Weights of a small GPT-style language model, trained from scratch on English Wikipedia.
Training: a variant of Muon for these matrices, 6217 steps.
MLP neurons of a small language model. Each row is named by its layer, matrix (down: output weights) and neuron, and shows model dimensions 512-607. Each number is 128 + 24 x the weight over its row's rms, rounded and kept within 0 to 255. A neuron's up and down rows have the sign that makes its largest values positive.
After each neuron's rows, "fires before" lists the tokens most often just after its 100 highest values on Wikipedia text that the model never trained on. A number after a token or word is its count.

L5.down208 [110 120 129 103 128 129 118 138 111 145 124 129 120 127 162 153 138 147  72 179 137  81 134 138 131  94 157 114 126 142 158 161 136  89 118 131 144 132 144 115 140 127 137 156 133 116  76 100 133 157 126 154  92 134 109 134 132 105 129 145 143 113 104 109 109 152 120 144 161 133 140 164 134 146 153 180 157 122 112 121 119  89  78 119 104 129  92  72 117 139 165  99  98 163 137 148]
fires before: " |" 64

L2.down1066 [ 98 140 132 184 144 135 143 135 121 118 119  92 100 125 122 107 139 140 155 100 150 111 136 124  81 117 167 112  98  80 136  70 119 125 132 110 117 137 113 100 131 139 143  93  99  92 163 159 162 139 173 136 121 111 139 144 136  96 146 112 140  80 140  99  85 122 155 130 151 132 137  89 161 182 112 129 117  84 135 130  91  52 109 118 139 131 143  84 119 129 145 115 128  54  76 138]
fires before: " |" 47, ".6" 4, "'," 4

L5.down399 [147 120  91 128 148 139 133 127 129 123 151 143 109 149 132 107 104 105 138 148 138 170 117 129 123 149  83 112  89 134 142 118 127 152 142 138 172 163 115 114 155 129 111 120 161 134 159 169 132 119 117 104 111 100 111 133 138 126 157 117 128  92 146 117 103 134 140 142 109 122 128 144 102 150 124 112  75 157  87 151 120  98 109  88 148 131  98 142 137 134 157 120 115 124 124 143]
fires before: " |" 51, " the" 4, " 0" 4

L8.down795 [137 141 142 167 137  96 161 147 150 121 112  99 117  96 149 108 174 140 121 113 177 121 196  88 138 138 153  77 175 102 131 154 124 135  98 148 147 148  99 105 133 139 128 124 131  85 110 117 134 136 153 141 112 143 110 114 129  83 165 125 109 115 137 101 124 168  86 167 142 108 165 140 127 139  98 137 158 122 117 127 132 138 106  98 146 152 113 105 149 162 144 140  90 126 123 147]
fires before: " |" 90

L2.down332 [150 102 151 107  96 105 104 149 165 141  64 149 107 109 130 154 135 135  94 131 140 144  84 106  95 126 109 162  98  94 161 144 114 119 138 145 105 156 142 131 173 141 108 124 143 120 129 129 136 162 138 113  82 174  94 102 101 114 163 168 138 131 104 119 153 124 138 153 129 115 120 217 141 124 148 134 167 104 118 131 166 126  93 120 109 127 108  82 131  88 118  92 141 140 159 142]
fires before: " |" 48, " season," 4, " on" 4

L2.down226 [146 135 111 141 155 127 140  95 120 132 120 149 135  99 107 103 102 136 149  61 118 112 182 123 135 100 123  97 145 112 125 184 122 134 122 152  99 137  73  97 169 101 110 122 150 156 135 146 137 132 126 175 127 135 124 141 132 156 125 135 134 121 111 109 137 146 150 127 125 114 137 141 167 139 128 121  95 120 169 114 117 133 143 140 164 132 124 151 141 131 129 126  94 144 133  89]
fires before: " |" 39, "63" 11, "ers" 4, "on" 4

L2.down645 [113 170 165 118 121 152 133  75 150 174 127 124 115 114 137 154 161 148 143 109 147 124  82 111  96  90 127  99 142 154 137 132 146 127 115 149 111 135 104 134 124 135  87 173 175 135  96 140 166 141 126 134 100 103  82 142  74 127 129 118 111 120 120 141 119 123 130 114 131 146 186 103 109 151  95 149 137 165 151 161 138 124  99 127  93  87  98 105 147 130 178  95 118  92 141 133]
fires before: " |" 60, ")," 5, " the" 4

L6.down581 [112 113 119 119 113 120 124 141 129 159  94 122 111 110  92 128  87 116 127 103 107 117 209 117  98 125 127 125 137 163 109 109 166  95 144 125 128  98 132 132 122 102  98  81 121 121 121 176 160 147 159 126 143 141 118 102 153 111 106 126 103 107 104 139  96  84 115 108  85 127 128 150 129 123 150 102 129 141 122 144 143 119 124  99 100 103 153 165 115 137 107 151  74 134 139 129]
fires before: "\n" 52, " the" 7

L10.down317 [107 141 149  94 149 133 124 137 141 102 163 109 125 113 167  94 159 133 134 148 111 116  69 129 127 116  91 147  78 116 105 122 127 115 140 131 141 107 165 125 109 112 122 136 162 104 104 140 133 156 134  96 170 159 111 105 134 127  90 118 171 132 154 162 173 105 103 111 122 140 105 164  99 121 135  84 150 142 131 134  74 141 115 117 114 121 122 131 116 144 116 128 149 107 159 113]
fires before: " 0" 30, " 1" 23, " 5" 5, " 3" 5

L2.down1075 [ 96 124 129 134 116 105 140 136 115 145 135 134 167 143 135 104 129 161 199 130 128  94 112  80 102 125 160 200 163 163 110 166 141 104 160 152 123 135  99  98 120 138 105 121 139 152 107 154 131 142 120 128  98 157 128 104 115  85 136 185 119 124 122 149 108 125 124 111  87  94 101 194 136 106 106 158 137 133 118 130 140 144 121 123  58  93 115 153 139 115 130 128 115  97 113 138]
fires before: "\n" 89, "-" 10

L5.down474 [153 137 143 118 132 136 171 128 124 111 113 115 135 117 141 119 168 124 128 149  82 123 125 109 169 151 136 105 152 127 169 130 130 133 121 107  85 118 116 127 154 128 120 105 133 140 126 108 103  90 151 110 182 129 145 113 114 146 156 109 104  97 110 120 124 122  76 111 156 135 108 110 138 168 114 143 119 161 126 114 100 119 129 129 115 150 151 129 148 142 106 155 134 147 127 153]
fires before: " of" 22, " and" 12, " to" 11, " in" 10, " on" 6, " for" 4

L8.down208 [132 154 132 126 124  97 143 198 114 142  70 128 118 109 100 150 132 158 157 101 131  88  64 146 116 116 146 104 135 203 109 131 130 145 128 110 134 119 106 110  80 148  87 101 146 111 125 134 152 182 123 113 132 130 125 140 138 107 154 179 142  98 101 154  92 132 139 115 155 152  81 142 169 125 104 107 123 186 137 129 142 122 145 154 107 158 116 134 170 100 135 118 145 126 117 119]
fires before: "-" 79, "\n" 15

L7.down1062 [ 73 106 104 108 129 123 144 138 172 106 162 118 116 129 129 157 102 125 101 144 164 132 138 106 127 117  97 104  95 125 132 124 165  61  95 167 138 154 109 127 138 105 100 110 177 108 143 114 118 136 111 113 152 139 142  96 125 159 100 108 107 105 106 114 137 122 106 158 129  75 124 143 125 124 120 136 132  59 145 103 121 121 159 105 149 152 122  89  98 115 116 138 150  50 115 128]
fires before: " |" 44, " Initi" 7, " States" 5, " Representatives" 5

L10.down223 [136 125 161  81 107 133 118 159 142 159 176 139 123 133 156 158 118 154 134 144 117 146  99 132 130 122 171 119 151 152 142 144 149 119 146 140 125 158 158 107 111 119 108 148 109 128 146 155 147 132 147 137 105 120 141 135 136 149 122 138 119  86 140 105 155 159 128 113 121 137 117 152 120  98 131 113 129 119 113 105 127 103 108 106 126 157  77 106 123 152 134 153 139 136  92 131]
fires before: " |" 48, " =" 4, "}" 4

L8.down89 [164 171 123 123 130  91 137 116 106 119  78  61  88 148 156 133 159 138 147 126 163 125 143 146 111 135 144 128 109 156  80 110 143 143 118 148 143 127 113 148 108 123 106 136 140 134  99 148 119  91 161 107 153 118  76 125 138 119 123  92 106 139 177 116  89 128  63 144 120 112 148 156 103 137 153 109 148 125 139 140  84 129 121 139 116 142 117 125 161 119 130 138 115 111 105 145]
fires before: " the" 28, " to" 19, " that" 4

L8.down800 [106 129 124 160 125 109 192 136  93  96 147 153 104 148 154 140 138 116 130  92 110  93 180 136 120 113 154 124 119 170  81  78 112 123 114 122 113 122 103 114 160 100 118 142 159 157 166 142 109  97 108 130 162 137 133 141 140 145 118 115  93 121 168 105 121  95 131 136 136  99 143 117 121 165 136 160 121 124 139 169 119 123 148 112 114 152 129 147 112 175 141 141 129  97  99  99]
fires before: " |" 50, " place," 5

L7.down487 [166  97 135 110 153 137 133 137 135 100 123 101  65 102 136 124 129 121 143 131 161 165 121 111 144 154 122 152 128 161 156 146 128 139 136 140 121 124 110 128 106 127  97 124 158 136 148 135 149 129 160  97 149 111 100  86  99 117 157 104  76 104 140 128 134 104  96 143  91 156 170 158 115 144  99 122 134 103 107 166 116 107 167 153 120 100 141 129 177 175 139 152 129 132 125 173]
fires before: " |" 41, " a" 7, " for" 5, " the" 5, " be" 4, " to" 4

L10.down327 [ 96 137 135 152 200 116 133 225 121 147 148 160  99 128 188 110 112 104 164 125 164 132  85 131 129 117 156 127 158 175 142 125 128  81 141 111 133 100 142 116 143 101  91 120 122 138 118 122 140 121 150 150 157 143 121 117 108 139 128 110 138 108 140 102  84  96 104 155 133 109 131 139 157 110 116 113 134 163 138 121 134 138  48 102 138  69 176 101 111 126 100 147 147  82 120 149]
fires before: "|" 42, "|---|---|---|---|---|" 20, "|---|---|---|---|---|---|" 8, "|---|---|---|---|" 6, " |" 6, "|---|---|---|" 4

L7.down635 [ 95 140  99 132 127  96 133 111 112 156 157 122 131 120 154 140 146 160 108  94  82 108 104 127 138 144 111 123 193 112 117 113  95 101 139 128 143 122 166 132 151 174 146 141 130 119 162 146 118 113 108 106 104 148 107 119 111 142 104 151 167 108 131 146 110  60  87 118 123 123 169 137 158 156 117 139 132 124 143 130 124 101 116 145 151 154 179 159  85 121 136 122 157 123 101 101]
fires before: "\n" 27, "|" 19, "-" 19, " |" 6, " " 4

L8.down544 [131 130  87 128 163 113  92 186 109 116 128 124 124 119 167 109 108 178 159 123 100 128  86 150 126 100 122  93 120 132 137 126 151  94 157 151 116 140 158 176 129 161 121 123 121 129  79 142 114 114 159 159 162 136 128 142 121 138  76 143 139  96 112 119 135 140 101 152 118 107 148 111 161 168 112 144 158 111 122 173 127 165 124 134 110 128 140 142 143 155 133 114 120  96 107 138]
fires before: " |" 69, " g" 4

L2.down155 [163 148 136 129 141 174 115 100 109 149  99 137 106 125 139 147 140  85 103 128 139 126 140 176 166 149  96 108 104 147 166 153 102 107 138 179 143 136 107  91 158  79 132 105 147 107 137 112 133 126 153 168 138 135 118 127 102 139 133 141 110 111 141  82 117 115 132 151 111 135 109 148 125 155  84  95 113 109 162 121 122  92 112 131 118 132 152 137 132 141 138 109 132 134 163 105]
fires before: " to" 36, " of" 13, " for" 7, " that" 5

L5.down625 [135 154 146 116 101  97 148 132 139 117 120 111 147 152 114 124 102 140 125 140  71 108  17 141 148 126 151 127 145 165  99 145 111 140 134  96 166 140 138 118 114 107 137 142 118 124 102 145 161 149 119 141 125 106  95 119 132 134 134 111 159  89 147 144 165 123  90  75 124 140 124 119 104 163  95 100 194  94 149 123 147 112  89 154 119 114 142 115 127 122 148  87 117 136 116 128]
fires before: " |" 67

L8.down669 [170 158 165 128 102 131 142 147  96 130 100  80 185 136 133 143 134 116 139 113 146 155 131 127 151 123 154 117  50 160 139 107 153 134 107 131  91  85 143 148 169 104 122 117 139 107 106 148 112  97  75  77 125 115 129 141  89 136 117 108  87 139 149  93  76  72  88 148 161 138 100 126  81 142 135 135 148 143 119 136  89  97 128 157 107 158 113 119 154 127 111 128 150 111 160 138]
fires before: " of" 37, " to" 12, " and" 6, " from" 4

L2.down847 [114 190 111 145 143 137 163  95 153 131 148 136 140 150 143 131 108 151 168 150 158  93  24 112 129 172 145 196 146  77  95 154 119  93 173 152 151 108  90 154 117  88  95 135 144 133 110 131 161 129 114 139 131 114 145 126 113  73 152 107 111 104 120 132 120 143 132 153 154  95 124 179  93 123 127  93 132 142 129 121 120 142 114 116 136  89 110 128 115  84 115 138 108 109 152 122]
fires before: "\n" 64, "-" 16

L8.down599 [122 140 110 129 104 133 146 118  82 148 131  97 121 161 159 145 142 107 132 149 102 112 210 148 145 130 140 193 119 113 138 119 106 148 135 142 127 149 107 119 127 128 152 120 139 125 140 112 124 128 140 128 184 107 129 116 153 155 101 152 166 131 108 136 101 119  96 150 137 108 138 105 128 151 107 133 133 152 131  81 134  84 113 106 153 166 154 112 102 118 126 142 117 116 128 102]
fires before: " |" 43, "ah" 11, " of" 4, " place" 4

L7.down1259 [117 140 148 104 118 100 129 109 155 105 128 160 125 150  83  83 128 138 139 141 180 124  69  95 118 118 108 156 171 115 111 151 181 152 149 128 132 140 135 118 114 137 125  99 135 124 111 159 123 114 154  73 124 124 105 124 159  96 130 134 138 131  99  96 121 161 123 140 122 140 113 116 154 116 139  84 121 132 113 113 143 115 132 137 121  86 113 114 140 110 123 102 109 143 112 152]
fires before: "\n" 73, " the" 7

L8.down950 [151 134 130 102 149 127 107  85 120 180 102 146 142 131 103 160 120 152 110 106 107  80 131  85 141 102 185 120 130 141 129 124  92 110 113 180 125 144 151 150 105 143 149  86 166  98 132 143 154 155 117 176 112 115  59 145 160 157 118 189 138 106 120 146 136 145 147 109 118 131 143 143  73 133 133 121 145 108 129 107 105 132  96 162 143  99 148 174 168 116 119 126 163 110  65 144]
fires before: " |" 50, " of" 7, " is" 4

L8.down787 [126 128 101 158 157 143 112 123 131 138 146  86 124 170 157  96  83 131 103 100 151  72 117 145 117 151 159 185 188 120 120 144 179 125 108 122 134 108 117  83 114 121  92 157 119 128 106 157 126 137 123 123 183 120 137 138 130 120 101 139 154 115 149  87 121 148 100 174 138 133 131 128 185 111 105 155 127 120 138 125 162  78 137  83 149 149 143 112  91 166 148 141 136 139 122 123]
fires before: " |" 47, " time" 6, "|" 4